MLP neurons of a small language model. Each row is named by its layer, matrix (gate and up: input weights) and neuron, and shows model dimensions 64-191. Each number is 50 + 10 x the weight over its row's rms, rounded and kept within 0 to 99. A neuron's up and down rows have the sign that makes its largest values positive.
After each neuron's rows, "fires after" lists the tokens most often just before its 100 highest values on Wikipedia text that the model never trained on.

L6.gate81:46 60 39 58 34 62 73 59 55 48 44 46 58 43 58 69 47 53 57 38 38 29 74 42 62 60 50 40 48 54 47 45 70 47 58 38 45 47 54 42 63 34 61 30 55 43 58 55 73 63 32 66 54 60 55 52 66 47 45 31 28 51 45 46 43 74 52 70 45 36 45 63 56 56 24 39 63 51 54 46 37 46 58 40 42 30 47 48 38 57 47 49 47 31 48 46 43 53 62 35 45 62 37 51 51 44 42 57 42 51 56 44 52 28 44 53 42 45 66 34 46 59 33 52 55 51 62 49
L6.up81:52 44 51 47 29 46 62 59 42 49 64 56 40 49 37 59 47 39 43 64 57 62 65 51 52 38 48 44 58 56 46 47 56 61 35 53 48 48 50 42 51 45 48 47 36 54 52 61 46 50 62 43 53 55 54 53 55 50 56 35 51 72 61 34 48 53 46 55 41 46 34 45 53 76 44 45 65 44 48 55 39 44 58 62 51 35 59 38 39 50 35 60 53 28 56 52 48 57 45 51 58 54 44 62 45 63 42 66 60 64 75 54 57 57 46 61 47 48 50 37 50 60 42 47 61 39 51 40
fires after: " is", " was", "oin"

L4.gate400:42 41 59 52 47 64 47 38 65 56 43 46 30 57 36 65 60 49 41 38 45 43 58 46 39 66 56 46 52 65 43 38 45 59 61 43 59 43 54 42 38 57 47 57 49 46 38 68 68 50 37 44 45 37 39 54 42 67 49 53 60 30 42 68 47 55 39 51 49 25 48 52 59 52 37 36 70 48 41 36 39 60 59 36 55 43 58 73 59 58 54 44 56 51 50 33 49 61 41 48 68 47 46 48 55 49 53 50 56 54 54 60 73 61 51 46 56 54 54 56 47 53 49 70 56 55 43 48
L4.up400:43 44 51 55 52 35 43 57 38 59 39 39 47 53 43 56 61 52 68 43 26 55 66 59 75 49 37 67 52 71 43 55 49 63 37 48 29 73 58 39 48 44 44 43 40 43 63 52 37 55 48 45 57 55 36 58 44 43 28 58 63 55 55 45 51 50 34 46 47 53 56 32 38 38 30 32 58 48 40 56 48 46 51 50 50 43 53 52 55 21 58 53 51 57 48 64 45 52 35 64 48 48 51 41 41 43 40 56 68 61 48 59 61 36 52 49 39 51 39 59 46 36 47 42 33 44 43 38
fires after: " w", " W", " F", " p", " m", " g"

L10.gate131:39 47 66 40 35 54 51 83 46 57 45 48 69 49 49 47 52 42 51 46 28 38 40 57 49 37 49 65 58 73 37 49 53 34 63 68 43 51 41 60 50 54 39 67 56 45 43 55 45 28 41 57 59 59 50 37 59 44 41 49 64 72 60 59 50 55 37 51 45 46 41 66 49 49 53 35 57 53 55 34 44 36 52 53 43 44 46 40 56 35 38 41 54 42 41 53 48 48 34 59 39 44 65 58 45 47 56 59 43 52 57 54 38 50 42 41 43 67 53 66 53 39 42 66 68 45 71 41
L10.up131:58 42 50 64 45 39 54 54 54 52 43 49 46 43 68 51 44 33 68 52 48 59 60 64 67 48 62 67 63 48 75 47 47 64 64 47 74 50 53 59 59 52 56 52 42 54 51 66 66 41 48 46 48 59 48 60 53 38 57 33 55 46 43 58 59 62 43 62 55 57 58 28 53 62 45 49 28 68 49 36 66 48 56 50 48 52 42 54 46 39 42 67 53 54 61 38 61 64 33 46 50 37 30 42 50 59 60 54 44 49 46 47 51 42 50 52 51 45 38 49 47 30 47 53 54 47 52 43
fires after: " inc", " ", "S", " c", " C", " S"

L9.gate398:67 50 45 27 50 47 43 61 53 52 56 55 51 49 37 44 51 60 36 44 42 55 60 55 58 56 44 46 50 47 43 44 76 56 51 55 51 34 53 53 38 61 60 46 49 46 67 62 59 50 46 54 48 46 49 63 74 74 43 44 36 72 53 49 42 50 42 27 43 41 65 52 62 70 56 55 48 32 38 31 57 34 57 57 50 46 50 51 53 53 41 68 50 70 59 54 50 56 43 55 41 55 54 62 40 48 59 57 54 45 43 49 60 20 49 27 44 62 62 50 63 56 50 62 58 48 54 51
L9.up398:43 52 43 56 46 57 37 38 57 63 52 45 30 39 42 37 51 60 69 52 48 37 68 53 45 58 41 56 44 40 46 37 42 61 65 52 46 54 36 63 55 44 44 63 53 55 48 54 69 35 53 56 42 52 51 56 43 47 31 44 66 34 42 49 59 58 53 73 67 55 36 51 60 30 41 50 50 51 53 43 55 44 48 53 57 55 51 64 41 51 42 60 56 61 46 51 48 45 37 38 57 35 53 44 53 49 57 64 63 54 39 27 36 44 35 55 41 63 55 41 57 68 57 38 41 42 39 59
fires after: " E", " J", " H", " O", " He"

L2.gate473:44 44 59 58 34 48 56 56 46 55 44 58 44 54 55 61 47 59 45 46 45 38 57 48 58 36 63 46 51 62 57 48 56 52 33 62 45 48 56 42 42 60 51 38 57 58 44 60 51 39 63 53 48 45 63 37 50 49 47 41 50 57 49 48 34 72 33 69 49 24 56 45 54 48 45 52 64 42 63 56 45 48 48 44 42 60 59 69 41 44 47 43 38 49 31 57 45 45 49 55 63 38 40 57 42 46 45 72 51 51 43 36 61 23 53 44 55 44 68 64 63 31 62 56 54 29 60 38
L2.up473:30 41 55 44 39 69 44 56 40 45 37 52 44 54 45 28 43 48 59 50 54 38 63 58 51 33 62 75 65 61 50 45 40 54 40 49 37 50 72 60 50 63 40 57 58 48 55 62 57 55 48 50 65 50 43 53 45 54 60 61 52 65 59 44 46 33 44 37 49 44 42 50 48 51 41 39 51 41 39 61 46 60 48 55 52 41 39 49 54 59 58 28 51 58 58 47 58 60 61 53 50 50 66 67 51 72 21 55 63 55 51 45 57 38 27 44 55 48 57 56 45 43 35 69 52 62 61 53
fires after: " co", "om", " re", " ph", " C", " m"

L7.gate120:47 43 56 73 39 50 46 68 44 54 33 58 66 46 48 41 30 41 63 48 48 50 39 44 29 36 55 47 47 52 40 51 50 47 53 45 55 52 63 65 49 41 49 46 60 43 43 47 60 44 56 49 51 46 57 23 64 52 48 39 64 31 43 45 46 57 52 51 33 32 58 44 50 58 39 47 67 55 48 49 78 45 62 59 63 32 32 65 60 57 50 36 28 31 53 44 63 41 43 46 48 50 59 49 36 34 32 71 53 55 43 42 46 55 49 54 69 49 42 54 59 57 48 69 51 53 57 65
L7.up120:59 41 63 64 40 45 49 59 44 53 43 60 59 30 47 62 43 41 61 64 42 48 46 56 25 39 67 57 53 51 50 35 47 58 45 43 54 55 50 55 47 48 37 51 44 47 54 54 52 41 62 62 47 44 65 20 62 43 63 48 62 30 49 50 64 54 45 59 39 51 68 49 53 55 55 45 52 58 52 41 76 40 65 57 51 45 36 49 56 70 47 52 35 49 71 43 53 46 45 44 27 58 54 48 45 39 47 61 37 67 52 36 57 55 44 54 59 36 49 50 64 56 62 51 57 48 40 67
fires after: ".", "==", " |", "-", ","

L10.gate106:64 38 57 46 36 47 48 45 46 51 55 58 46 58 62 57 66 65 59 33 62 17 65 52 30 59 47 48 38 48 43 28 44 40 60 51 64 51 66 48 41 68 44 49 42 41 57 50 78 71 68 66 55 55 55 52 57 62 48 38 45 37 55 54 35 57 57 77 53 46 58 54 37 65 52 44 64 50 41 44 39 42 62 37 44 56 47 68 61 40 54 56 58 45 43 37 60 48 29 56 47 49 63 56 50 39 56 61 50 69 39 57 33 49 48 48 41 63 49 51 60 63 52 69 65 56 53 50
L10.up106:56 38 31 45 51 45 42 43 43 37 47 45 64 65 40 44 46 40 64 56 54 43 49 59 44 43 41 53 57 56 57 38 40 49 56 62 61 36 46 65 45 35 56 59 43 40 45 39 65 50 47 68 53 45 33 47 39 32 48 47 52 45 52 61 47 57 40 53 53 44 45 47 37 46 65 68 51 36 41 48 47 44 50 59 55 47 35 52 33 68 51 47 53 44 53 55 41 62 19 49 60 40 71 63 51 51 72 46 47 52 51 61 61 44 42 46 40 52 46 43 48 39 53 72 69 55 51 55
fires after: " K", " W", "e", " G", " S", "o"

L9.gate27:58 43 43 58 47 59 65 45 50 57 55 43 58 50 44 51 57 65 48 42 47 53 62 57 46 51 53 41 57 47 45 47 70 47 60 44 61 25 49 76 62 26 58 54 60 54 38 42 59 54 40 35 39 69 83 44 56 62 49 52 46 74 59 45 58 56 50 51 40 51 64 48 47 53 53 46 39 52 63 40 59 44 57 55 45 33 46 59 47 35 32 40 40 39 34 50 49 49 48 32 82 47 62 55 44 26 30 60 45 57 48 54 49 45 39 50 58 55 64 38 53 58 60 53 42 58 69 58
L9.up27:58 68 36 53 53 46 49 60 57 35 59 58 48 36 67 41 52 63 67 42 57 41 60 53 47 50 42 34 53 41 43 39 53 44 50 46 61 45 59 49 46 49 37 45 31 59 25 55 57 32 57 43 60 35 28 61 48 40 51 53 36 47 46 47 56 43 60 66 43 41 42 48 39 44 45 76 77 48 41 51 58 51 51 53 53 52 52 53 54 40 47 62 40 49 63 57 44 43 60 54 49 49 73 55 50 65 37 72 31 45 57 55 48 41 38 56 58 42 48 45 49 50 40 57 67 17 56 47
fires after: "-", " (", " pro", "ro", " P", " un"

L11.gate188:50 48 66 57 50 49 55 68 37 55 48 42 57 52 74 49 50 45 69 56 51 53 37 41 63 38 51 55 61 46 55 41 59 50 59 57 58 19 57 70 45 64 55 47 58 42 50 51 45 52 63 57 57 70 64 53 76 46 55 36 40 49 63 65 38 55 39 62 76 36 66 49 43 59 59 67 71 43 68 44 46 39 47 57 29 54 41 55 64 42 53 48 51 41 51 43 52 48 47 49 40 60 47 38 47 58 59 64 36 47 41 56 49 41 53 43 45 59 56 67 51 47 40 56 47 33 51 43
L11.up188:65 66 44 56 34 63 57 44 56 62 39 52 51 63 62 33 51 42 65 54 45 45 57 50 43 50 48 59 48 49 69 43 48 52 63 47 62 45 49 42 64 53 52 44 62 42 73 60 42 51 40 52 50 51 26 55 55 72 48 60 68 64 69 56 38 56 53 36 56 49 55 53 69 38 50 47 59 58 39 54 58 71 52 38 51 47 40 58 56 41 53 56 51 50 54 40 40 56 55 26 41 46 41 53 58 61 61 36 59 61 45 32 42 49 53 45 69 51 54 56 31 60 52 56 50 35 38 60
fires after: " M", " C", " c", " m", " com"

L9.gate141:55 66 49 56 61 48 51 60 46 45 49 59 66 48 54 62 46 45 41 55 43 39 63 56 63 42 65 51 62 51 48 39 61 44 58 35 43 40 54 50 54 79 51 43 52 71 55 57 58 41 54 55 48 46 66 46 72 68 61 53 35 50 54 52 56 60 51 45 52 48 57 67 55 48 30 49 61 48 39 38 58 45 52 65 46 35 48 59 62 50 52 72 38 59 39 48 54 23 48 33 60 44 62 63 48 50 58 59 57 56 49 61 43 37 70 51 33 55 61 60 60 55 55 46 52 37 53 56
L9.up141:63 59 46 54 46 56 59 45 45 57 52 50 39 40 47 44 55 64 49 49 65 42 33 49 63 46 50 55 52 50 49 45 57 60 72 42 47 36 54 34 57 68 65 47 62 49 70 30 38 39 51 39 52 51 58 48 52 69 57 46 49 71 45 60 55 69 39 48 52 50 39 59 54 39 28 59 35 37 59 63 59 52 47 65 58 46 53 60 55 35 66 52 55 42 55 49 52 70 52 38 50 42 43 36 49 58 52 49 37 38 58 64 49 32 60 52 58 71 38 70 39 48 57 43 41 28 43 56
fires after: " H", " O", " El", " R", "c"

L6.gate109:69 48 43 39 55 32 52 25 58 39 50 38 43 61 57 49 68 58 51 37 46 65 34 48 27 43 40 47 51 51 45 54 56 37 53 62 62 78 60 60 34 60 51 54 33 40 51 50 60 58 53 33 52 41 52 57 50 48 41 43 46 47 64 52 56 53 54 29 27 48 55 50 47 38 53 53 49 47 54 44 47 38 44 48 56 51 47 56 46 49 50 34 41 27 50 64 47 46 51 62 36 55 40 56 44 42 44 35 64 36 49 51 52 51 35 63 59 60 61 65 59 51 63 59 35 54 39 38
L6.up109:71 52 55 57 58 56 47 49 34 51 55 42 48 41 63 80 55 55 62 52 45 53 44 42 49 52 55 47 50 56 44 43 53 55 54 47 30 46 58 67 54 52 50 63 69 53 46 51 38 54 62 32 62 40 40 63 42 44 48 51 65 50 39 40 64 62 37 29 43 23 53 48 50 48 57 52 77 48 55 37 45 57 72 32 37 48 38 70 62 60 59 51 53 46 52 38 67 47 52 50 35 59 36 53 53 46 51 50 56 55 59 37 53 48 47 49 56 45 40 43 51 49 33 47 47 33 41 51
fires after: " the", " l", " L", " up", "-", " n"

L9.gate366:38 43 56 61 35 57 75 67 44 46 40 67 47 54 60 36 56 42 46 30 36 45 53 51 51 39 41 42 42 52 53 53 51 58 52 68 46 50 62 51 33 47 53 58 53 40 51 45 55 48 48 40 47 56 41 46 45 66 40 58 46 43 36 73 39 58 53 43 62 46 48 53 49 64 48 61 36 46 56 41 50 58 31 52 65 52 53 69 39 49 63 38 38 52 47 38 49 62 39 47 61 48 63 61 66 67 42 46 48 32 51 53 56 67 60 39 54 54 34 65 50 55 42 55 46 61 57 53
L9.up366:61 47 27 46 55 24 48 53 35 46 38 44 50 37 67 44 45 54 32 49 50 47 54 37 52 52 43 48 40 43 60 44 60 50 49 65 52 44 41 50 65 57 57 53 52 57 44 47 58 60 40 39 57 59 41 67 62 60 49 58 51 58 47 57 46 56 36 54 59 38 60 65 36 51 47 41 59 59 33 52 60 53 41 63 35 52 63 53 62 49 39 36 52 47 47 52 54 35 62 56 30 58 49 57 41 45 49 47 40 61 47 38 50 58 46 62 39 65 78 45 42 50 46 59 44 68 50 56
fires after: " a", " ar", " the", " A"

L10.gate459:62 43 50 52 48 57 68 71 44 62 57 42 63 41 61 51 46 47 45 43 56 44 34 38 56 41 59 55 42 78 62 55 57 45 64 60 55 59 52 56 68 47 37 43 34 54 42 68 61 40 56 46 58 49 41 46 45 48 40 56 58 34 68 45 42 40 30 61 56 70 47 44 59 57 55 53 39 59 51 55 59 48 52 33 58 47 55 61 52 67 47 48 54 41 31 45 50 63 45 62 48 63 58 76 65 45 51 67 45 50 42 47 39 43 60 52 47 40 42 66 42 60 39 61 66 41 37 55
L10.up459:38 45 47 44 62 38 52 63 52 53 49 50 52 65 67 56 45 54 52 56 57 43 41 53 41 37 52 66 38 62 57 53 45 52 49 64 54 64 41 56 55 44 59 33 47 53 65 54 48 46 45 56 37 41 53 38 54 52 45 27 46 57 37 35 66 52 43 43 38 53 35 52 51 45 43 67 58 32 50 52 48 41 64 68 32 40 43 27 59 54 50 52 52 60 19 66 47 59 48 45 54 42 54 48 42 61 62 63 66 42 48 55 58 46 51 51 42 55 46 45 55 49 44 72 52 59 59 55
fires after: " C", " c", "c", " P", " W"

L11.gate359:59 55 65 51 44 55 50 50 27 43 35 36 60 53 64 60 45 42 59 58 38 50 61 49 65 51 47 64 47 60 33 62 67 47 50 40 59 40 52 47 32 37 56 37 44 54 49 69 44 36 43 56 30 43 51 33 70 41 69 44 63 57 58 41 43 45 66 53 57 36 56 43 64 53 38 51 73 49 46 49 46 48 53 49 52 50 41 51 27 40 33 59 41 43 64 50 45 65 54 52 59 69 54 56 29 44 43 56 51 45 65 43 52 48 50 42 35 56 54 44 53 63 62 55 67 37 69 41
L11.up359:46 50 48 42 42 59 57 53 47 35 58 46 51 52 46 52 52 38 55 43 60 48 51 54 49 35 61 54 45 56 63 45 50 55 47 58 54 46 56 50 67 47 38 54 47 33 44 58 38 63 52 43 41 46 59 31 59 52 45 64 60 63 54 52 34 53 61 47 58 67 67 50 45 50 40 48 57 55 32 40 39 46 54 60 56 56 62 66 53 53 57 61 34 44 53 56 51 56 46 47 43 50 15 53 57 43 40 59 54 24 63 69 33 48 42 43 45 39 55 46 63 67 49 40 53 18 42 70
fires after: "\n", "|", ".", " R", " |"

L9.gate166:46 59 73 69 46 51 60 55 58 33 66 61 34 66 55 56 41 57 61 47 35 54 19 63 32 43 39 47 45 39 42 47 42 46 61 66 44 48 48 42 39 44 53 62 42 44 49 44 49 66 43 64 44 38 56 35 54 49 40 35 54 55 74 59 48 58 58 52 51 50 53 51 51 42 47 70 52 45 58 41 68 45 46 38 55 60 45 43 56 52 37 50 40 62 53 37 61 66 41 50 58 66 50 56 44 57 45 51 51 77 51 39 50 51 58 41 56 72 57 54 48 48 49 46 56 60 74 51
L9.up166:42 41 64 44 49 43 39 60 49 56 54 60 63 50 46 36 48 37 58 56 43 46 41 39 53 49 49 49 47 43 68 47 48 47 31 50 41 69 58 68 49 57 46 66 38 43 61 67 46 44 53 44 60 62 50 63 51 48 46 36 36 37 44 57 53 46 49 57 52 45 58 60 67 49 69 53 39 44 53 48 49 43 55 54 54 23 40 43 36 38 58 28 76 62 55 59 38 58 53 46 62 45 68 54 36 50 42 69 47 49 43 65 45 51 48 53 74 55 49 55 71 54 61 52 64 53 67 43
fires after: "\n", " ", " Party", "otes", " Year"

L2.gate378:53 39 48 56 44 53 46 76 63 48 59 59 46 34 61 48 67 64 36 50 30 59 39 66 58 70 51 52 47 60 41 46 54 47 72 65 52 58 47 55 53 51 34 42 36 58 64 29 68 57 42 47 42 51 52 33 58 44 51 37 58 48 48 58 42 49 62 41 38 38 56 53 46 39 58 47 42 31 54 48 43 38 58 54 53 72 58 52 61 45 64 31 45 42 54 42 53 36 39 54 52 49 41 69 54 41 30 47 46 53 60 54 38 58 53 41 56 50 41 47 52 44 54 45 35 47 55 63
L2.up378:43 58 49 40 59 52 40 38 40 48 48 57 58 41 53 38 46 47 56 56 56 54 48 48 43 52 46 45 61 64 63 49 49 46 43 43 51 36 62 68 42 57 55 39 56 50 27 43 62 73 48 42 45 33 49 47 52 36 42 54 38 34 58 37 59 46 19 37 37 44 33 46 43 76 52 33 36 40 64 70 38 38 47 31 46 58 83 50 55 66 49 53 40 54 49 29 49 56 30 51 48 51 48 45 65 59 39 54 45 64 69 44 56 52 53 50 62 42 62 40 43 39 47 45 52 48 47 74
fires after: " M", "ur", " one", " qu", "G"

L11.gate265:50 47 50 63 29 58 49 74 57 37 38 57 50 44 57 45 61 56 61 50 64 41 48 59 37 62 64 52 43 58 33 50 37 40 64 56 49 35 37 42 35 59 41 48 55 48 53 48 63 26 47 40 36 68 65 49 65 60 49 53 37 45 45 55 50 61 57 60 29 57 54 59 46 46 55 44 64 41 39 29 44 50 52 49 47 44 57 49 54 54 65 45 48 38 60 44 43 51 37 44 52 45 48 54 47 45 40 59 44 47 61 53 50 50 41 40 41 44 47 35 48 44 57 74 49 38 52 44
L11.up265:28 43 44 53 39 33 42 61 58 47 62 48 53 43 46 44 46 61 47 35 58 50 52 51 38 69 47 58 50 52 48 50 53 71 61 65 53 40 55 50 56 55 43 62 41 62 66 35 39 38 59 61 53 56 64 41 49 47 49 47 62 53 41 55 46 58 35 68 39 25 46 58 41 55 34 57 41 45 48 52 26 35 57 65 52 54 60 46 31 48 51 58 46 51 67 23 47 55 53 53 38 60 44 43 55 48 54 48 64 65 61 40 70 42 53 39 38 68 32 48 49 46 48 53 61 54 66 42
fires after: " was", " is", " S", " been", "o", " as"

L7.gate115:45 43 66 58 50 36 32 62 45 41 56 66 61 43 38 74 43 47 49 44 38 37 51 68 47 52 58 53 60 50 53 46 62 31 38 49 54 37 56 55 55 37 39 63 55 51 38 51 52 35 45 41 54 52 69 39 50 60 42 42 56 49 56 53 69 53 50 65 41 44 68 46 48 47 62 22 59 47 56 41 53 52 62 41 41 48 42 70 50 50 64 39 28 53 61 60 43 40 51 39 65 55 65 70 35 44 47 74 40 40 59 61 60 49 51 48 49 54 58 46 52 61 61 56 49 52 57 74
L7.up115:61 58 61 72 64 35 36 66 55 32 47 58 48 36 43 47 37 49 54 57 62 54 61 45 32 42 62 36 40 59 51 52 55 45 38 53 50 56 62 41 62 33 44 50 48 46 36 34 48 62 47 48 63 53 36 57 48 41 46 50 34 45 59 39 36 62 53 60 69 51 58 50 37 45 56 38 54 46 55 36 59 47 62 65 59 42 54 47 55 48 36 39 57 41 51 35 40 58 44 47 55 33 68 54 51 56 23 60 45 35 52 49 52 52 59 57 55 45 57 49 56 59 43 47 45 45 39 58
fires after: "\n", " =", "-", " in", "|", " was"

L11.gate77:53 39 54 59 27 62 43 63 28 56 53 55 43 38 58 60 52 51 39 42 51 51 49 56 49 57 53 51 44 50 61 46 57 59 43 51 36 29 49 51 82 61 54 62 50 50 47 47 62 49 43 54 51 55 49 54 51 55 48 56 43 41 49 51 37 63 55 54 45 50 83 42 73 60 39 32 45 44 45 34 53 45 55 48 53 47 38 56 26 64 62 42 39 47 55 42 62 46 27 35 62 61 45 61 36 41 57 68 36 52 42 24 45 40 43 45 55 57 47 33 44 65 49 53 58 56 59 52
L11.up77:47 60 49 43 42 42 55 40 48 51 41 41 26 33 56 41 40 63 53 55 60 43 51 45 30 69 39 43 43 52 57 49 45 41 37 41 59 42 57 54 59 64 52 58 51 45 42 41 61 47 43 50 58 43 50 43 46 35 33 46 53 49 39 45 52 48 43 64 47 60 52 42 35 56 31 48 53 46 48 36 56 63 55 52 66 51 61 41 51 43 62 47 48 50 62 67 59 46 48 41 53 40 63 42 63 38 46 45 46 62 59 52 40 50 54 38 56 50 59 59 54 33 42 47 32 56 33 56
fires after: " J", " H", " D", " R", " B"

L10.gate316:42 42 51 61 60 40 58 65 45 59 52 58 51 50 50 50 29 44 51 43 56 51 57 50 42 64 45 60 41 55 51 45 50 47 50 59 52 47 77 56 40 55 46 59 46 67 53 45 54 49 66 61 39 35 50 29 34 47 43 39 58 59 58 58 47 54 38 49 37 61 37 47 50 72 68 44 51 68 48 43 29 26 54 30 63 56 43 66 54 49 55 26 48 50 61 50 48 42 35 40 49 56 31 54 55 65 42 49 46 53 50 56 37 34 62 34 42 49 53 48 48 75 60 61 59 55 69 66
L10.up316:48 41 36 45 55 46 45 53 37 22 52 33 38 56 57 44 57 53 47 52 44 44 67 70 52 33 57 51 50 67 47 72 55 53 55 52 56 54 56 53 55 44 54 39 31 67 57 27 66 41 50 44 54 49 61 50 55 57 43 39 63 43 50 54 48 39 54 63 50 26 32 62 38 49 34 43 43 41 48 55 46 48 64 43 45 82 57 38 51 48 75 35 44 57 61 54 46 47 40 56 44 35 44 56 41 37 43 51 39 50 62 51 42 49 60 48 65 60 45 27 43 44 53 37 57 54 42 60
fires after: " one", "G", " g", " G", " five", " Ab"

L2.gate221:63 48 40 54 49 48 75 67 44 35 35 40 54 55 51 47 47 59 47 36 50 48 71 49 23 55 39 43 52 48 57 53 42 56 41 61 27 44 47 30 53 54 44 63 52 60 52 43 60 46 43 48 46 55 71 55 37 63 34 44 56 48 26 54 51 49 42 65 60 38 52 33 42 60 50 45 57 55 54 36 58 38 37 50 55 73 43 54 42 50 49 44 39 43 34 44 42 57 44 46 60 39 44 77 58 53 40 47 48 58 55 58 41 47 45 33 68 71 60 75 54 51 56 52 52 43 50 41
L2.up221:65 55 53 44 42 52 53 62 48 57 47 47 30 45 57 46 48 59 63 51 49 28 63 58 51 66 33 64 37 61 49 60 50 48 38 68 46 46 55 38 54 35 49 38 40 53 46 60 41 56 48 41 55 53 50 55 51 38 49 66 59 54 50 53 49 38 40 33 58 55 64 62 44 40 38 37 53 53 64 43 63 35 66 63 59 62 50 55 40 54 50 43 53 40 36 41 64 57 46 41 55 58 62 62 49 67 39 52 47 62 31 53 36 41 55 34 54 42 35 61 51 53 66 42 33 42 47 49
fires after: " ro", "ro", "ot", " w", " W", "os"

L9.gate408:45 59 66 56 42 58 58 63 36 40 62 51 55 44 59 46 59 54 53 46 51 47 49 66 42 58 54 43 51 52 57 59 56 38 73 52 56 32 32 50 66 58 46 48 47 53 52 38 70 59 59 58 39 50 61 42 42 49 44 35 51 49 23 51 56 64 45 40 37 43 51 55 33 46 47 30 58 49 61 47 56 45 45 44 31 47 39 50 59 45 72 51 28 38 44 36 56 56 40 49 64 52 49 59 60 43 46 43 46 39 61 43 53 36 35 31 47 65 51 43 41 70 48 53 40 48 57 61
L9.up408:55 61 66 51 40 60 55 47 59 51 58 62 43 54 49 53 52 49 40 61 43 51 71 51 41 41 43 37 52 24 45 37 55 56 42 43 54 46 54 49 63 43 37 62 55 33 49 58 46 69 55 67 65 50 50 64 55 61 42 35 57 60 48 67 33 57 43 45 53 46 54 42 50 47 46 46 45 51 52 62 49 67 36 38 65 67 60 30 56 57 38 69 55 52 65 28 33 62 57 43 42 48 42 70 62 49 56 42 48 52 57 42 50 50 43 42 37 68 51 35 49 52 60 41 48 41 58 37
fires after: " is", " was", " were"

L10.gate477:39 55 47 57 29 45 44 55 34 36 49 50 50 45 51 57 41 58 54 48 27 60 33 54 23 40 51 46 40 59 48 54 46 41 55 66 51 56 61 53 39 43 33 45 40 62 33 46 49 56 57 54 52 55 73 51 39 63 34 39 59 50 59 58 64 60 46 49 43 37 51 59 58 55 48 57 54 46 58 53 50 45 46 47 57 48 53 61 41 57 46 28 45 44 35 43 42 47 45 52 81 50 39 62 43 30 44 67 29 55 38 60 39 56 53 47 51 60 51 49 54 67 24 48 57 32 70 43
L10.up477:53 64 47 47 41 52 56 66 47 46 46 53 36 31 42 62 41 64 59 64 49 44 67 53 67 56 32 54 49 40 61 51 77 59 56 45 51 54 62 66 43 49 59 51 44 39 54 56 51 36 33 49 45 47 42 54 53 47 47 58 69 60 38 51 38 55 39 59 57 41 35 67 32 53 70 49 50 50 42 42 43 36 52 65 48 35 35 43 64 59 30 40 47 59 59 40 34 52 48 54 58 65 50 54 56 45 46 48 60 44 50 54 67 47 49 44 42 55 48 56 47 55 41 38 54 55 48 38
fires after: " s", "%", " ", "otes"

L2.gate145:49 63 41 41 50 62 49 61 50 47 47 50 48 36 47 65 38 60 49 43 63 40 47 48 39 50 49 69 54 43 34 58 49 50 33 56 23 52 33 48 42 49 51 44 31 51 52 42 43 49 45 46 52 39 51 48 48 48 39 45 69 48 58 42 58 35 61 40 61 43 61 46 46 47 64 29 57 42 64 41 61 49 49 46 59 55 54 47 49 73 48 29 50 34 47 50 52 47 55 50 60 82 41 56 37 39 32 52 44 36 36 54 37 57 34 44 39 56 43 68 33 49 51 60 40 46 30 56
L2.up145:58 59 51 45 58 43 35 50 42 45 61 54 31 63 56 62 44 43 38 37 57 51 56 57 60 46 71 51 58 43 51 66 31 54 45 34 40 42 45 61 50 48 46 32 50 45 54 41 52 59 58 55 53 33 47 45 50 49 49 76 69 45 54 57 67 32 45 62 49 52 35 47 63 57 52 54 52 47 59 46 42 42 70 43 29 42 49 52 33 48 54 55 57 47 56 58 60 54 56 58 63 38 41 47 50 48 41 46 69 59 50 64 51 56 28 51 56 39 34 65 38 55 59 27 50 53 70 49
fires after: " l", " L", "ail", "n", " N", " n"

L9.gate113:43 46 57 73 46 62 69 65 48 37 54 48 69 45 52 59 59 48 54 42 60 61 52 69 39 58 48 64 58 64 56 62 63 51 80 61 52 42 50 48 54 49 42 59 49 59 38 33 55 35 40 41 42 66 44 42 48 41 35 45 39 63 54 59 64 66 33 36 43 48 69 43 71 46 41 45 69 39 51 46 52 52 56 55 55 67 55 40 46 39 51 43 34 50 39 49 41 70 49 58 67 45 58 56 38 39 42 53 46 52 39 52 34 38 35 45 55 54 38 50 39 52 36 51 50 38 48 50
L9.up113:63 41 39 62 56 51 81 50 53 26 44 53 47 46 49 33 47 43 50 42 55 48 37 58 48 64 57 36 49 64 30 54 48 54 43 54 63 49 41 48 61 60 52 38 52 65 37 40 63 52 42 55 55 59 55 42 54 44 53 37 47 53 38 60 51 48 56 62 34 45 37 43 44 52 54 36 79 28 57 61 45 52 50 44 50 42 47 38 38 56 56 72 59 36 48 37 46 39 54 49 56 50 65 49 54 59 49 56 61 48 63 44 53 45 38 61 71 66 56 48 59 39 30 54 67 58 61 57
fires after: "-", " ", "os", " (", " un", "ens"